python train.py --d_model=160 --vocab_size=2048 --qk_norm=true
MLP neurons of a small language model. Each row is named by its layer, matrix (gate and up: input weights; down: output weights) and neuron, and shows model dimensions 64-127. Each number is 128 + 32 x the weight over its row's rms, rounded and kept within 0 to 255. A neuron's up and down rows have the sign that makes its largest values positive.
After each neuron's rows, "fires before" lists the tokens most often just after its 100 highest values on Wikipedia text that the model never trained on. A number after a token or word is its count.

L6.gate444 [109  97 112 102  95 124 159 130 128 161 170 130 118  86 200 111 149 186  76 168 145 126 106 116 125 162  74 112 139 127 130 162 167  85 163  76 166 169 109 136 133  99 166 129 138  69 116 119 133 151 196  43 140 176 115 135 146 179 136 159 120 143  73  83]
L6.up444 [125 122 123  62 143 105 161 158 135 134  96 101  85 153 227 107 118 155 112 145 155 111 147 162 117 135 140  61 137 152 171 139 143 114 162 124 200 114 133 126  85  91 142 168 129 142 176  86 116 203 137 145 183 187 164 146 140 101 116 128 124 141  73 174]
L6.down444 [128 156 110  99  88  98  87 171  87 175 113  75 168 126 129 128 107 168 147  89 155 127 174 103 112 144  81 120 164 132 184 139 111 118  78 140 112 117 125 108 168 150  71 152 155  82  95 118 102 133 128  99  64  96 106 165 155 134  85 165 162 121  91 137]
fires before: " of" 51, "s" 6, "ic" 6, "y" 4

L6.gate492 [201 152 114 124  87 104 107 165 181  82 127 138 120  62 111 160 127 114 110 140 191 124  96 130 196 142 111 199 130 163 110 148 119  87 138 123 159  73 138  75  84  91 138 132 106 117 164 137 101 194 115  79 114 105 144 102 157 153 109 164 127  92 184 131]
L6.up492 [128 140 106 160 172 122 133 191  83 114 110 143 238  77 110 172  85  98 156 114 140  88 139 123 117  98 149 149 175 131  84 117 153 103 121 113  96 135 123 146 130  96 135 149 102 133 152 111 108 177 170 129 146 193 151 103 220  88 101  92 154 154 158 177]
L6.down492 [143  94 135  81 162 170 119 144 140 123 143  71 185 122 183 143 123 157 138  84 186 106 111  93 117 149 123 168 162 173 142 144 172  95 134 156 113 169  88  54 157  70  86  95 137  86 160 153 131 114 124  87  90 141 116 148 145 106 160  93 132 132  85 149]
fires before: "al" 31, "l" 18, "ell" 9, "air" 4

L6.gate123 [139 133 102 152 220 202  67 129 153 107 146 124 155 180 192 158  90 128 151 111 156 120 139 177 157 123 123 119 149 129  99 149 119  94 125 125 141  92  98 131 127 118 129 125 114 118 108 194  72 233  89 156 123 150 139 122 149 190 116 140 139 190 139 158]
L6.up123 [123 109  95 134 218 141 130 195 108 100 119 121 219 148 182  98 140  71 122 102 133 122  99 101  98 119  77 134  98  97 109  94 118 118  56 104 123  70 113 130  63  66 132 143  75 129 151 133 150 220 158 116 139 105 102 104 129 128 140 139 127 102 135 130]
L6.down123 [136 130 129  95 183 135 148  99 160  55 124  50 124  71 158 175 145  92 128 149 111 148 120 111 131 142  82 124  91 132 125 129  46 108 158  88 125 144 134 116 104 115  74 126 111 141 103 152 183 143  79 145 137 154  85  96 112  94 171 120 122 169 118  50]
fires before: "en" 48, "ens" 9, "un" 6, "eng" 5, "ons" 4

L6.gate298 [158 127 117 115 153 140 222 179  93 138  64 111 144  96  61 105 104 109 167 114 149 132 147 122 168  93 139 133 142 191 143 135 150 117  97 121 144 211 111 108  96 114 131 122 165 151 146  88 120 135 119 141  62 172 202  75 106 125 145 137 132 141 119 134]
L6.up298 [139 150 111 153 140 178 171 159 102 142 107 197 151 129 125 114 152 163 134 131 139 161 234 127 163 116 165 136 128 143 118 145 156 208 128 129 156 174 127 138 135 181 156 112 142  75 137 106 122 113 121 118  82 141 154 122 113  87 187 130 135 158 110 168]
L6.down298 [ 94 130 135 156  86 135 121 117  95 133 125 211  82 125 127 104 131  91 188 129 190 102 175 125 125 108  72 124 139 107 115 143  68 158 141 115 140 142 137 148 150 184  96 137 147 110 160 159 159 136 171 139 137 131 160 128 128  28 132 203 112 154 103 146]
fires before: "r" 20, "ration" 16, "rat" 5, "E" 5, "en" 5

L6.gate487 [ 96 130 164 159 139 104 130 118 136 165  96 147 127  48 193 125  65  84 124 117  67 103 135 113 145 110 103  98 146 111 109 155 160 144 130 102 141 148 100 148 115 115 213  54 136 118 108 129 123  96 148 122  98 114  92 117  94 157 103 128 173 114 155 100]
L6.up487 [108 150 158 148  95 123 147 139  92 159  89  73 122 116  88 131 117  88 143 163 148 128  95 188 171 100  92 100 129 139 124 119 157 121  87  87 154 218 157  76 144 187 126 119 153  88 148  94  96 117 216 157 119 112 124 108  86 163 105 121 138 128 141 125]
L6.down487 [167 119  75 108 174 100  86 132 114 125 107 134  98  82 139 109 101 128 111  87 140 129 175  94 131 114 157 130 142 162 129 124 108 163 127 131 139 128 164 123 108 208  77 104 154  97  77 129 128 109 137 185  61 109  79 127  74 154 185 104 149  78 106 106]
fires before: "E" 26, "ore" 18, "ale" 15, "en" 5, "ool" 4

L6.gate35 [127 151  96 152 126  95  93 115 154 173 148 117 155 119 144 170  75 196 172 139 115  96  66 142 100 114 184 117 152 118 173 128 104 115 101  47 146  79 171 101 111 110 171  95 108 104  93 104 120  38  94 140 122 116 125 114 136 108 207  78 141 116 151 109]
L6.up35 [112 109  75 147  78 101 101 135 148 155 155 140 109 143 112 104  89 146 142 120 116 126 111 159 124 141 115 111 121 151 113 142 118 164 128  52 105 110 122 115 115 136 121  77 105 129 170 179  56  36  78  97  48 118 111  72 138 152 146 161 168 161 113 128]
L6.down35 [104 149 112 101 120 151  77 118  82 139 130 144 147 140 127  86 145 129 110  84 131 148 138 166 166 129 150 116 100  41  65 121 124  95 183 101 137  80 140 109  92 130 108 117 111 194 157 123 119 139  79 134  87 101 142  84  69 163 101 154 114 145 108 103]
fires before: "in" 22, "ot" 11, "el" 7, " first" 6, "elf" 5

L6.gate432 [106 102 179 125 195 139  94 119 141 149 122 160 132  81  83 104   0  90  87 131 124 138 207 125 168 121 110 116 138 103 121  56 112 113 146 128  38 118 139 159 136 126  90  92 128 128 127 179 133 106 139  94  97 148  86 100 147 152 150 141 134 124 115 126]
L6.up432 [133 129 133 155 129 100 107 124 130  88 138  66 126 104 153  91 219 129 145 148 101  46 149 115 110 156 132  86 121 115 124 122 107  58 170 144  93 122  95 151  56 100 159  96 105 142 113  92  88  98 117  78 104 137  98 134 166 141 115 135 137 144  86 128]
L6.down432 [ 59 114 149 106 181  92 131 178 152  47 127 131 129 152 181 159  90 168 178 140 130 122 127 166 121 129 174 148 143 128 139 122 110 114 121 130 139  99 132  92 150 139 157 151  96 155 163 113 168 164 138 120 148 168 117 119 167 112 146 167 141 132 116 164]
fires before: "-" 16, "|" 11, "s" 10, "2" 10, "S" 5, "ter" 4

L6.gate254 [111 108 102 130  93 109 110  65 131  90  97 157 183  83 162 105  70 127  91 106 150 210 118 141 142 190 141  99 131 163  91 204 117 134 142 151  84 168 148 157  65  94 100 142  62 137 100 136 136 163 130 194 127 110 178 169 140 129 100 192 202 173 117 124]
L6.up254 [138 151 107 162 139 141 128 131  89 149 152  92  99 120  93  81 121 126 133 168 135 144 127 114 149 141 146  92 193 146 109 110 218 142 125 152  85 178  93 154 122 106 138 156 106 184 150 128 139 143  99 159 179 117  89 139 144 166 151 133 119 197 233 114]
L6.down254 [130 106 149 131 161 118  82 148  88 143 101 112 110 121 109 125 157 141 105 165 173 137 134 134 103 129 119 137 161  90 159  81 105  94 145 132 114 124  70  98  94  83 116 137 163 169 125 150 136  52  93 120 159 132 143 150 184 104 146 107 145 157 114  66]
fires before: "ium" 13, "al" 13, "ican" 9, "ia" 7, "als" 7, "ology" 7

L6.gate516 [122  70  94 186 103 129 120 130 101 145 118 128 139 111 178 181 118 129 137 113  45 109 115 116 137 134 149 122 123 196  88 131  98  88 102 121 138 110 100  85 130 137 125 113 127 143 152 156 202 112 207  91  93 104 149  75 118  94 167 164 135 134 168  99]
L6.up516 [121  93 187 166 123  74 184 113  91 123 145 156 144  97 111 113 117 116 150 184  98 143  81 116 147 113 128 128 109 145  79 140 174  87 164 111 127 190 111 152 114  65 125 161 125 133 223 126  59 163  91 104 115 109 194 123 189 162  96  62 150  87 208 148]
L6.down516 [122 110 179 134  58 131  78  63 108 154 168  91 100  63 158 100 188 110 115 107 105 140 137 128 153  85 109 105 184 122 137  96 106 118 202 124 113 129 134 112 140  87 138 147  98 138 113 107 143 162 127 171 119 145 120 192  47 135 149 147  94 107 115 136]
fires before: "el" 29, "il" 12, "al" 10

L6.gate469 [134 201 146 147 151 127 221  64 185 149  68 119 115 115 111  98 148 133 113  95  68 117 174 168 111 107 158 121 150 157 115 156  98  72 101 102 139 137 140 129 175 152 148 120 140 114 140 129 100 110 109 165 149  80 167 111 149 149 148 154 145 130 137 150]
L6.up469 [ 91 126 175 101 103 121  75 203 126 167  92 112 100 133  88 113 114  84 147 176 187 131 155 104 108 112 139 131 157 156 131 140 165 102 110 152 141 148 138 119 164 200 121 114 132 191 146 146 102  76 112 112 137  69 126 153  87 141 150 134  71 138 130 202]
L6.down469 [100 130 135 136  96  84  96  52  84 143 123 124 164 100 137 183 110 144 178 174 197  85 151 117 115  98 106  89 158 185 159 122 138 121 149 125 137 171  80 129 193 133 112 111  56 100 130 146 146 139 116 151  92 111 130 142 126 121 104 128 144 156 151 166]
fires before: "ite" 18, "at" 16, "it" 6, "ose" 6, "ile" 5, "il" 5

L6.gate181 [195 124 175 106  87 137 138 134 134  97 123 123 122 148 123 131  81  83 150 170 163 116 145 121 128  75 157 172 133 182  73 149 125  88 151 154 184 156  80 115 107 115 129 180 150 174 134 146 154 174 114 137 110 110 123  77 213 125 136 115 144 108 125 118]
L6.up181 [180 107 107 121 112 149 124 110 162 167 112 160 161 141 147 113 146 126 121 139 151 153  86 137 125 143 109 126  78 185  83 112 123 122 152  98 110 153 106 106 103 160 118 188 180 171  86 167 149 165 149  92 138 165 137 132 184 125 124 145 173 128 138 133]
L6.down181 [164 155  98 105 132 164 124 155 192 120  88 117  86 168 142 172 156 187 104 103 143 124  67  79 138 164 196 123  75 135  75  94 146 123 136 153 128  84 112 127 120 134 127  59  86  87 121 135 148 150 164 160 108 126 115 154  91 107 156 107  92  91 122 159]
fires before: "P" 25, "p" 20, "al" 12, "am" 5, "ip" 5, "ag" 5

L2.gate467 [138 163  73 151 113  83  93 122 179 161 190  75  86 147 167 142 117 141 167 134 123 107 160 116 138 139 122 144 170 148 122 163 134  96 100 161 118 110 148  99 151 143 162 145  98 116 149 150  96  83 170 119 124 168 106 168 122 182  92  94 154 131 157 131]
L2.up467 [149 143 159  94 134 120  84 132 136 130 111  80 113 120 141 123 105 127 197  89 102  74 156  77 116 102 145  91 141 156 154 111 133  59 124 153 143 115 109 112 120 186 184 123 143 135 171 123 119 128 172 191  91 137 142 157 120 139 126 141 124 148 139 133]
L2.down467 [128 116 117  88 171 130 123 116 136  88  97 137 140 139 112 135 209 166 141 219 166 136 176  97  87  80 158 105  94 101 143 158 136 144 106 155 148 122 131 129 137 137 145 118 122  84  95  49 141 125 156 112 118  45 109 156 146 124 161 162 131 120  80 120]
fires before: "ation" 11, "ents" 10, "ies" 9, "io" 9, "y" 8, "it" 8

L6.gate514 [164 213 120  92 135  99  93  52 130 134 125 170 132  93 185 124 100 116 106 121 142 150  87 125 171 101 185 118 143 194  20 159 165 118  71 110  95 156 136  79 111 134 134 133 128 166 131 116 145 115  93  70 132 134  99 135  89 141  90 160 117  72 146 142]
L6.up514 [107 155 140 115 144 113 132  80 125 127 143  71  82 143 111 122 122 105 141 168  97 176 103 134 180 115 146 154  95 129  60 128 124 136 150 141 126  83 132 157  83 138 145 143 124  76  94 117 118 142 168  95  87 161  52 197 110 141 130 150 122 122 126 136]
L6.down514 [100  93  75 137 163 118 169  94 155 137  94 186 106  88 162 123 234 139 105 132 140 144 117 137 139 135 117 154  98 114  56 132 142 141 159 118 138 126 161  97 113 157 170 124 131 106 175 137 121 117  89  98 130 198 105 100 157 139 151  91 169 122 150 130]
fires before: "ak" 25, "aking" 11, "en" 9, "ople" 6, "qu" 5

L6.gate521 [110 124 144 125  99 145 157  76 129  82 120 119 134 137 134 129  82 127 153 123  97 170 151 157 162 124 158  82  69 109  87 103 119 148 113 119 122 172  94 122  84 155 158 130 147  85 142 129 191 143 186 128 153 131 195  93 160 122  74 152 163 159 104 150]
L6.up521 [175 162  97 118 161  51 150 177  49 130 142 134 149 172 104 166 108 148 147 173 107 127 169 116  92 131 136 167  96 138  83 136 115 121 194 110 183 137 153 166  71 129 133 107 162 106 169 100 143  92  98 118 169 144 126  60 121 124 149 140 187 112  69 128]
L6.down521 [154 172 165 184 112 133 132 137 102 184 165 177  89 158 138 141 171 165 119 152 144 199 133 128 171 146  48 193 148 152  88 125 111  92 109 126 116 182 174 159 118 163 170 114 176 108 153 136 167 126 160 113 102  91 123 119 117 142 121 173 114 116 109  89]
fires before: "ur" 19, "um" 8, "A" 8, "or" 7, "ah" 6, "uk" 6

L6.gate330 [110 126 110  38  88 110  96  94 171  67 112 161 150 212 138 104 101  46 127 144  62  96  95 116  94  94 119 110  95 125 129 110 107  91 142 105 121 188 183 138 128  86 131 105 106 109 159  81 141 155 104 108 115 142 109 122 170 136 125 185 190 138 161 139]
L6.up330 [158 138 189 171 126  84 117 148 121 212 138 185 173 116  91 135  77 161 139 164 140 130 100 106 184  94 166 187 101 183 134  94  99 116 121 126 116 135 111 180 128 139 146 117 164 154  53 179 127 137 131 143 174 108 198 120 142 138  91 130  99 153 124 102]
L6.down330 [149 119 126 139 142 108 166 106 139 155  77  90 162 140 162 141  98 151 133 102 126  91 144 139 145 103 129 119 105 110 126 114 149 145 139 124 113 155  82 164 110  90 127  92 165 109 142  68 137  78  93 207 128 132 113 102 185  84 167  99 183 148 110 117]
fires before: "u" 27, "ol" 10, "le" 9, "on" 6

L6.gate108 [124 142 159 137  75 161  97 163 156 151  74 121 164 127 104 181 148  69 153 174 137 141 101 107 106 124 145  88 126 160 153 184 107  88 107 144  97 177  88  73 151 197  66 162 128 175 132 141 131  98 129 131  79 105  90 185 178 114 143  99  83 165 130 179]
L6.up108 [169 119 131  55  72 131 134 121 107  81 166 140 147 137 136 167 102 137 102 121 126 113 116 178 108 139 188 117 106 136 125 131 123 130 136  87 147 106  95  85 122 159 104 171 151 171 137 121  78 136 163  84 120 181  77  85  92 115 102 133 111  86 163 107]
L6.down108 [157 139 144 103 125 184 166 133  87 173 171 143 102 157  66 130 134 125 153 122  87 102 210 143 158 110 107 113 158  77 105  98 121 103 131 176 151 153  88 131  91 129  78 202  58 177 148 136 128 156 100 177 101  79 128 132 120 145 130 124 138 199 139 173]
fires before: "ic" 19, "S" 17, "om" 11, "op" 9, "ium" 8

L6.gate598 [ 28 133 159  75 126 179  89 126 100 116 115 133 111  96 172  94  95 131 121 153 127 136  76 166  27 103 141 168 156 133 141 143 118 154  92 180  94 167  89 117 123  90  90 185 161 135 153 178 170 159  99 100 146 167  89 146 177 115 117 204 174 140  62  85]
L6.up598 [ 86  47 144 146 123 118  84 128 142 131 122 161  50 151 130  93 116 137 124 179 142 101  91 118  88 116 149 162 185 130  99 165 172  91 134 147 163 118 125 107 159 106 158 116 153 110 204 148 129 148 144 182 110 118 118 194 175 123  95 166  98 192 118 175]
L6.down598 [130  74 162 122 142 101 142  82 168 141  86 185  82 144 127  99 104 127 150 139 150 148 121 173  69 104 112 123 177  84 137 154  85  78 146 176 134  82 160  96 161  71 126 154 131 177 138 170 109 221  95  46  87  98 142 138 160  85 118 142  89 207 169 124]
fires before: "ed" 18, "ers" 12, "s" 9, "ing" 9, "|" 7, "que" 5

L2.gate87 [117 132 172  96 110 108 224 135 125 104 131  77 155 133 147 162 135 180 130  68  71 137  98 121 100 105 121 164 101 144 110 138  54 143 120 116 101 138 127 149 133 110 106 125 188 151 111 134 105 164 171 154 158 129  96 139 110  96 128  77 121 168 166  74]
L2.up87 [ 95  81 119 119 119 113 127 109 148 187 190 133 123 168  98 109 145 170 157 163 124 121 151 161 141 157 166 119 205 135 117 129 141 137  29 104 109 138 101 122 123 118  92  85 151 172 136 139 112 114  89 218 158 144 114 117  98 145 118 108 164 134 121 152]
L2.down87 [171 154 147 169  94 143 129 119 147 183  84  99 131 128 110 158 143 148 115 118 110 114  77  90 117 147 119  92 116 114 115 152  80 167 143  94 131 118 146 128 109  88 102 158 133  80 185 146 119 103 137  98 104 162 152 143 100 134 121 153 130 102 153 120]
fires before: "0" 54, "o" 4

L6.gate71 [106 137 120 174 128 135 147 188 122 115 110 128 166 145 105 138 210 147 151 141 141  77 120 115 146 143 136 130 108 148 172  93 121 132 120 102 109 166 135 127  70 184 119  88 119 151 153 116 138 116  54  97 183 125 173 181 143 134 148 100 133 154 124 143]
L6.up71 [109 146 119 152 140  98 130 122 139  99 134 118 113 109 125 165 149 125 119 134 137 158 125  28 122 144 156 107 117 134 158 120 131  72 144 179  40  92 149 108 128 159 109 110 191 189  90 164 149 113 127  74  93 121  82 157 152 145 124 149 137 142 132 178]
L6.down71 [ 99  52 151 147 119 121 151 128 110 154  95 109 123 177 137  96 137 202 154 148 173 105  93 136 160 150 168 135 116 103 174 130 148 171 156 101 119 172 101 137 112 112 181  72 108 120 166 109  52 119   8 166 145 121 110 151  91  51 114 138  87 142 131 197]
fires before: " with" 21, " the" 14, " to" 10, "side" 7, " by" 7